Part of a small language model's weights.
Architecture: RMSNorm before and after each block, rotary positions, no biases in attention or MLP, tied embeddings, capped logits.
MLP neurons of a small language model. Each row is named by its layer, matrix (gate and up: input weights) and neuron, and shows model dimensions 0-255. Each number is 128 + 32 x the weight over its row's rms, rounded and kept within 0 to 255. Numbers have three digits each. A neuron's up and down rows have the sign that makes its largest values positive.
After each neuron's rows, "fires after" lists the tokens most often just before its 100 highest values on Wikipedia text that the model never trained on.

L2.gate24:169145062175062101151123119105063122142137130170135110194201085109100161202178137147174119107108158115164110114163141083138145131088108122138151116162111109102142169089143077187104153102143102154066160146196177110104117123121167169070192151121152051151164139157090155146158122144163095148126119166126165115107110160139111136177158099167224137141105158127162135155127119148099148129160196115138150176096069166181125112161128126148169182139102174134116100115118138140137125135128148085085105097109165127156105189096156083080101144106091080103104148127090086098122081166094105142112115070177120103147124157153115126126053097068135081126165159167133145094094148175110083131153139083128163147095119145103108120160119128081081130114168110140122117037102150132139157122153077
L2.up24:100118175197089096131077094183132133122099088151105156119120142151154118083156129175126141146135067141143132073162128061157073105091079071171115175092100129151153174118057104117124111139204151069144121175083169164133105088102138094136129123123068122171102146098198074074114130090108124114102128128091153104176145169074134087121164091116162124097119137173193107113099131103109184106144128069135072121106121131101075130125106080081089125147134130092117064064137114136099134110132108123140123150130168108096104160143107121061122068193102117135152120127146189176086132133110144157115162178159135150147106137186138085044115155106146160106122087183117116152107107121136109072104159101139136208094096151121098094125175134120099126182134105097120082137084178167143115115126101
fires after: " a", " de", " Da", " A", " in", " and"

L2.gate429:098160095114114181127132122094167145148129148219157108155087124176148107152159105131089120194085110107093091114117120153148049139090118132124097137089142157190149107118115115151090139118085119193122185099145075156067151145134113187145082137156121124093118100155110125054065119142105112176151168117084118085083121176173154093118135091168113143100117148148159082149142117139119093122150169094143117064138181097218114083131103154090101151083097104100153159146032168110155141164099147097173136120136138118112134140104128105162175133095131125126170163102094074103167150153114158148119146058122169127105143095096180188137125073190146111132146145135147145114043119120149129175203139126121194108107157131142136121089164099122101138060138138143123135139097183196131131103167118
L2.up429:180142106076124158184111198131059123172098122154132087150166145166124169134170184107105118083117116183106129168105181185139156100134208115146121177091100104133179149110104067130113119085118160188156149074093162127126142175096049132121138139185102125086148154131114170099070081116105147137148168139134106116062098170102162172103114171104111197116160185117132121131090111125173145102084109146139145121130153108144153199127101091135076131098088086182113133171090129141166136124062135113120195191171115137182145084115124136152172165129069181107133186081161120138114116148161123105132139167123153121171181132138173124137150131107060130089163112117152144107102124112118089176094101126103171111163152083132104153099132146093131058141134174153135144112157100125145089150178132
fires after: " |", " C", " se", "|", ";", " for"

L2.gate180:127108157171101146133130145094159110169127142094160108152143164128103070165170138054064140107100129165141141100187087145130152115111183178147130130159155142101064141089130110132166152141105108092195133136102082122159120167187126178119121109123158099169083083142172142114091110106098117136100186149158120099108160121167153125158073149133165126138141135079128097132118125131118191076172148125099097106123147106161109133138092140092081184126106134084190099141117152088190169117134053220199121118080149084138160155058108090163135173130141174140112155096119141165115067161074138120128154114179176128167074111148126106087157137185128110157072176128143133093135101188177136141150136152084152137125138156112086040082120116142168145054070158153098141096133133144157150143119145
L2.up180:157153152141154132178120149177121120141125128093186145132111084107164090140111107086110114127116102087107134134144151142175101086095079122128109112113096105092056140136139198108036115101171123153122113110099128119124131136093104129138101136120074180080091134147108134149191090167092141155154145174166247123121181146150132113139138149064160097160153138095159068066178191080083115111150122158117124120100117142138111137092126134123150140071088144156132106119100123221129163198158142162066160086130144127155118113081176114148156177140126117142138160056125090130142073126117137138077124142127128109097120096109174118171195099069117177102087126067136160132182151115131132065087100107139118083076173135139143151176150121125102132094099112108114098132116200132160189111064144
fires after: "s", "S", "es", ","

L2.gate553:130108107137083120092098043133170123139129185104097118111101242113103143139151121192094152195098109091116124104132090128177091127090148142108066133151104145100086105175074155144156088122114130169109165118173115129075116104140106113179131118136128110129173076193154121133115124127099111106147077093148155127099117201137155134095101127156148113104127098132177138065102136101092148086144135153129144089096210168080129112051083171097175143115111091104106099165153118182171132165106108136171110095106148094146097144122140144069097182117116118141134121112038102058136161179152137102083092103092126157166130121112155145122137092135167163155124100121087128101137176157112116162056138124169141108141126149148123132070216158212149090103159097143114122175138117161167110127102146
L2.up553:100130150200162162201122108100133088147059158110148146135106131147117169100126115107110146180124152168132108103148143174113140131123163140090132177083134151131114125169126147097129199101124149112113126083069143155100084149146135104091090079164118151109114153125066198081120099099157160124096103114183118171094141126109127120123161128115108179156077128140179119145100138081148164075084105164146133110092096149175192150067080162159135150107085123138085125163075097154113103083110038102103099156097189119166125141175156142212143150179129088135116114153094153147100185075096106142150163099171111215141113122086120097145128125182111122120175124087111099095184167111144153106165095155081150135148120152113127113063170120124149150136181095118142191097099160091118113146102206
fires after: " ", ",", "20", "|", " the", " November"

L2.gate416:115150123144131140196132115072149154145191096076101154082150126084100126096131116153158089142063189113111104159168140138133168125082226155117148138164120105125124078139119158158110149128178099149140126073069092110147207140162132165110127147171108104165150135144100083129096144150168097183130207111104170140146133089132121104113131144137121124142107111067079189106174127146160149136132109127103129149075176083090131144185138141174092173191142062120110190157113129098133108171073163184112123083065125124119142089076079081120087151115125118127082124186165176171117133107122109092140120182137106101090098108115157103106181179152120157119115159090123121210107068131136140117094131067137165160148114105170084096185182123130109129098132108157138150123123133103168162138175158
L2.up416:070142162114167090118139166119101130152170200102104125118148156113144144131102151139158106155129192186071123177135192108127182132131122186126123106096128178101135141156171146167124105104147157165105112148172095108123144101127173163111120159130116128140131099103100149128128129116069105093123111134108158152142148141111156165139110130109155162124181131057178173117116168082131120169139069042168119135101115131163136123138113186124100129134145086193120117076135143084144141172102179051115136207151153131106162163120055136105121135134098127159098083141141103071083101139102157143119075096129155143131149142149078142117142163119188129085178103107095115098169098124144107154159066092188094094101108184168122050089114088122073036135131196142175115063178118135102086168134152
fires after: " Ro", "|", "c", "ro", "co", "tra"

L2.gate385:128135162108080159119118124097127180172082180151162140099136132109105162161155126141141115169109138106102089138115131099163127155100125131106177148148125075108123101116100156147167072132128114113131146071136113133129097128152123132126098148098129053236106052145116119142117155100136097102086118146102116083113128136112101094100125086124141170122137143127147146091107075095140133136140149117161100129150136128178012169146081195109167170135120159094124137163127175100112163131179087193125153148092123059132146143105076091114186123087148111122157147168051125116114190226111098122106187144129149138115123157101117082107121130126099073143172133128171155099100080155194082092133085106165117118202113042147093147088165127164113120102176089089106105128101116055096170105165116
L2.up385:189150124101061158100100078075146124122088109153131120161112123181129108143195155170138102092169138205108111181104117141107158131138175160071096099099172150165138147084142106156063150111184106161104161090070111086125175113118175057140132102130088174144106109118116170108105178101143119148135141122188050176194146152140121114105094175108176141064125087134135115128095128085114176126100086168116098183095156183138107112126169120162105136071135092106093124080107184158115145122141168118115113108169162147209114068124107123196171177169155103150129132169175109155094107102155131133103106075137128070179117141143160166120156161137182165131140137114136170136145121091125102128141122086097133135169082161144123146080153127104153096130140090120073070115090082090103116133135160
fires after: " ", "\n", " the"

L2.gate256:089143133069126139165133081120088127169153149147097103129170157114147157193119076098112107147136111201126131140131121084156130084096126151142121156120071125154118173081087166134168152089111170173121208144127141083107157138143119076127118109076103082119108083123102153093093147081167079173117101160133116151165177154131202129113122121193141069166112180102162091127132141105127091122132174136097146130078153135151153093073087116118103140110095070121127118126086071126146133199161067098183119075189114061092164062160103166155165135107061205143096177146132090111087114139176184093087117100099122089117165055092153129145138131128130146127134159129138131117085092140117150137132060138098168124091111114151137100155091124105117116127148164173145100143158160171152128194157178
L2.up256:112113099093095169147147126064117157101135145114165141136127134151154108169133149173147092099148171129099091076136138151165122144117121126135115106084126096095072086148069129132076120150126070171118167141154107087206131142118189160100110162173068122109081110190039121104111162138093134124120100189186089159164143091095098149125121100115136102076073114117161089141135117114172115111036096121101151044178128131164133157102149113135134104144186121127112161153152114113078077180174099138124126134075193102159134138102116122089172123067146125216111128151101107094123125106147143112170072146080097193140107120084112105186080098083140159106154120127164125165139139132118195131066121130102126115114152128160161160138186100126093118136114163146133130112161068042129129137164092
fires after: " c", " P", "d", "|", " C", " |"

L2.gate145:106129120127134082180173110093107143149143079150125154155099088145137095114126091124117111141122062084149142116148138198095128079123123141078116126165141132169157159139170124182112146129111162123121134126140155049096072127132126163177095186156122140144080085154089146124103117105089100166085110167245149084172187169134171102179127099094102134157116173138103166088122120133104136143119177124083114103156119136106123136124139127125095058127105170128096199162162135107096122080124183076143096109135156134113115128084198116145157116147114137112126095130106117044149108132102117180102124041106126149118196132081143181108004151095139092150146137097166108155110097156144142175121122066138078169202112153129079071089127133108121092177148139178119107132116113127152111126120118
L2.up145:121152160195122132108119110101144048142125177082145110121110172152151117085147125148141155106138066173152074145177131162117132172141056070110120111132088089103100096124176115131113124120135132176088201157108094127097137114112081128137096083098157097132163132126121132103117151172058135127159100218149081175204175139105148140145120165104175130127175148125169034088083140135141099164153099054164113116138093134139149146089113165129144118077151147095083136156117124135115186174116133109119109046198117129126114140137143115083125132092097104129146139171166050098084149122156177140065093121078115070143140153094158102084126100105147102084109150141150173143164127076118165155136120087102134134106100109201169125078082160084167122153095135099120068127127164155127111147147110
fires after: " F", " f", "s", " pro", "ri", " p"

L2.gate209:128112138137074092106101130093156140146121133157092166067041121106157152187096169106179123192071116125100101123129123129179120153109148104135189143094105131120195156089123135135152089104094082139119162125137065200149138115164157156133108141162157031153185085131136079133179141072176080147135119130110142155078080176099169083056121082130087166129130129133143108112122143151083161100155148085097128111131154104137055111145100137070153111131114131138161093113116134095130141105136072200116078125128157079152159158088127126092105169132130139113204134128088163149127151128083134089116110152160143134153088098081127123080102129137127132068147132161088146182032055126154107177147123148187175126152103081136082117153105143154148068131128116127101147098130158147137107094173132
L2.up209:164109186128136156154065128182119088146159159128107115100163129149158087160140119183217112125209115116093144117163098127128082137119142070094091109156156105104097108133138131068098127147080124194116118131124133113115026111118122087110093084157170155174096119107119084145189132081132104110116142116159148111131085148107174146099149073113161206114112147160090105127092099098125159150096102151108054107170120120115136122081085100122088228170098123112086100102082033170095083151149166149108091124150093138097145115139072119064108098127187156154113132142123106111158137173119145176159155136143123139150168124106122093120107154167135064102114135173156120167116141106174154109142096128113153149117113136174159053112105143092165100130090167164138177077158123164155146117169158
fires after: " and", " However", " this", " A"

L2.gate506:113104070134081072119150079082132072109151154181133116133116067122135160128053146131144160131105167153171146069168129141101115128084102092130121164146115132158073160122070158128172137067129117123126137117111122103113161138134114100105110162154116078187122076138133126178137124124093085166063144181156134086171123136121115078145115096156169153092101169064138141152131144139162108082105160148127145107132121151167123105140066191109160131085117165130160146137138118116161161114132096186147032081136172096091122086089159089153131126129183129190174131130097074148146144126119147142152139120117111128092141091128091142065091111170065071107063105137141130172122110115097092156142134163110052074156098153096114147107144127139169120109083087130070111116090174101059210132144204
L2.up506:134090116127065116155112176091119179165089161099139167167112134064151081125088166140122118144089143111125147139114093137139164175093127126125146166139116170123120162127091132110120150095147144182131128101158094172077124110110148191062099173121136143116122143102150109188156093160056142123103116163182148121053163053170090137167107110102143083154118171125130105166129126147055048104157134109070097106161112139082142143127074185096132149090074119124130120071162138099137135148072182175206063126126139098133159097118159132209141176099080126145160108070115107129102117122061153161074135157123082142082162115143165164103130092155128112137105154100128169161106103137152143131173119116068119123084189115099104153133186122115143177074120113098112102151184105137157139083095105
fires after: " |", " W", "wa", "w", "tra", " w"

L2.gate369:174102142112134054138147123085131101121106114130146074165115132103124204123093142080090103121083152142174107163092110126144123166078053127133156165146063155141151101211155099108155103098116165121148175177091125123136140142143144160155141157140107097160137130126155152097126148104064119108085124118135146077199140102118052115122044144116112174108132138099139101090136100081151137081135157098065062127059101190094148138116066155126111138084131164155118089089185099119146133165177149169174104113048143075091120099154086110118138105129100147137148207093095123158169103128072175100149103132147103182108112137172104092101076082176080163170090117187112125129125076142168118149124155126172113136095134126062128086133115141139150158098091173139153133123131122113157127137119188
L2.up369:125115070204104142141132172169088182078153172104132170083153099136102170106134165119081167183084120160144109074114134172123069090166044154106116113109145113104081070108159127137100158074117140130141092172142173130094160136119131095095120156120091131126111140216190120118117142105171180145133131176131146111120145107094071091219078111165204152165130133093171123112154098125108113119105113158112120181106108155147185119093159120140030089111132158077147127125159147132125122131176121128157142138167168126155126093184137109176074113103121119075161123138203090187208150083118162179128128118100150107118115167073112148133141073139144162134148081144119113152141167182131159093164174152165153090138150142171131112136138136132133155102133198086148117153138133120137119104154135
fires after: ",", " |", "o"

L2.gate355:129099110125061133128131137135125147127113096125107094110088065182153124102168143064130180220116112146143115138126195067128132121107138123160152116130077147129215138115129162158175178074078122164156132144104135092118130106151097133132157122137124134142150112098142122138112172142104139141093121109075099152153106097106168103156041092098117090117157153146111029135117149115101195191171139137149130176103186137108103163128086071132090197053191152080108147139153134126121222143098127077140136067061105122060132169135153118128113084102111112097142176164058132158072135124171104117179109138147118166129177101183114106131096171129114096156145078148100181096174089125107097122082147156137174125131110182119150112085147148128110191127105125140117121139105131126124112107146115
L2.up355:126083122142187097107131093075091132128175096154133148189143108154092130133121156088121120155158120171168137136133153155071122145128101153154162093096127197113097153204150160145158140125127107176053084090153129092187086177143121096173120109115155139127125123158178055083092120141096145126121113150165131102098132142147099127124105062100132150058129134113115125185136154169113066092123121091136102151132145038126165131121136105148116150060131114101148128169187131098133181128132139142138152081134147188109113130179119064123129103142114102153118107136135156144129161104131074175113126206143135180132163145197100162223115137161098071175130105124126060144155115098070135144131153122100112165166152102096095147107152134025102091066134160151136111069143153094163144176166120
fires after: " comp", ":", "-", " se", " |", " 18"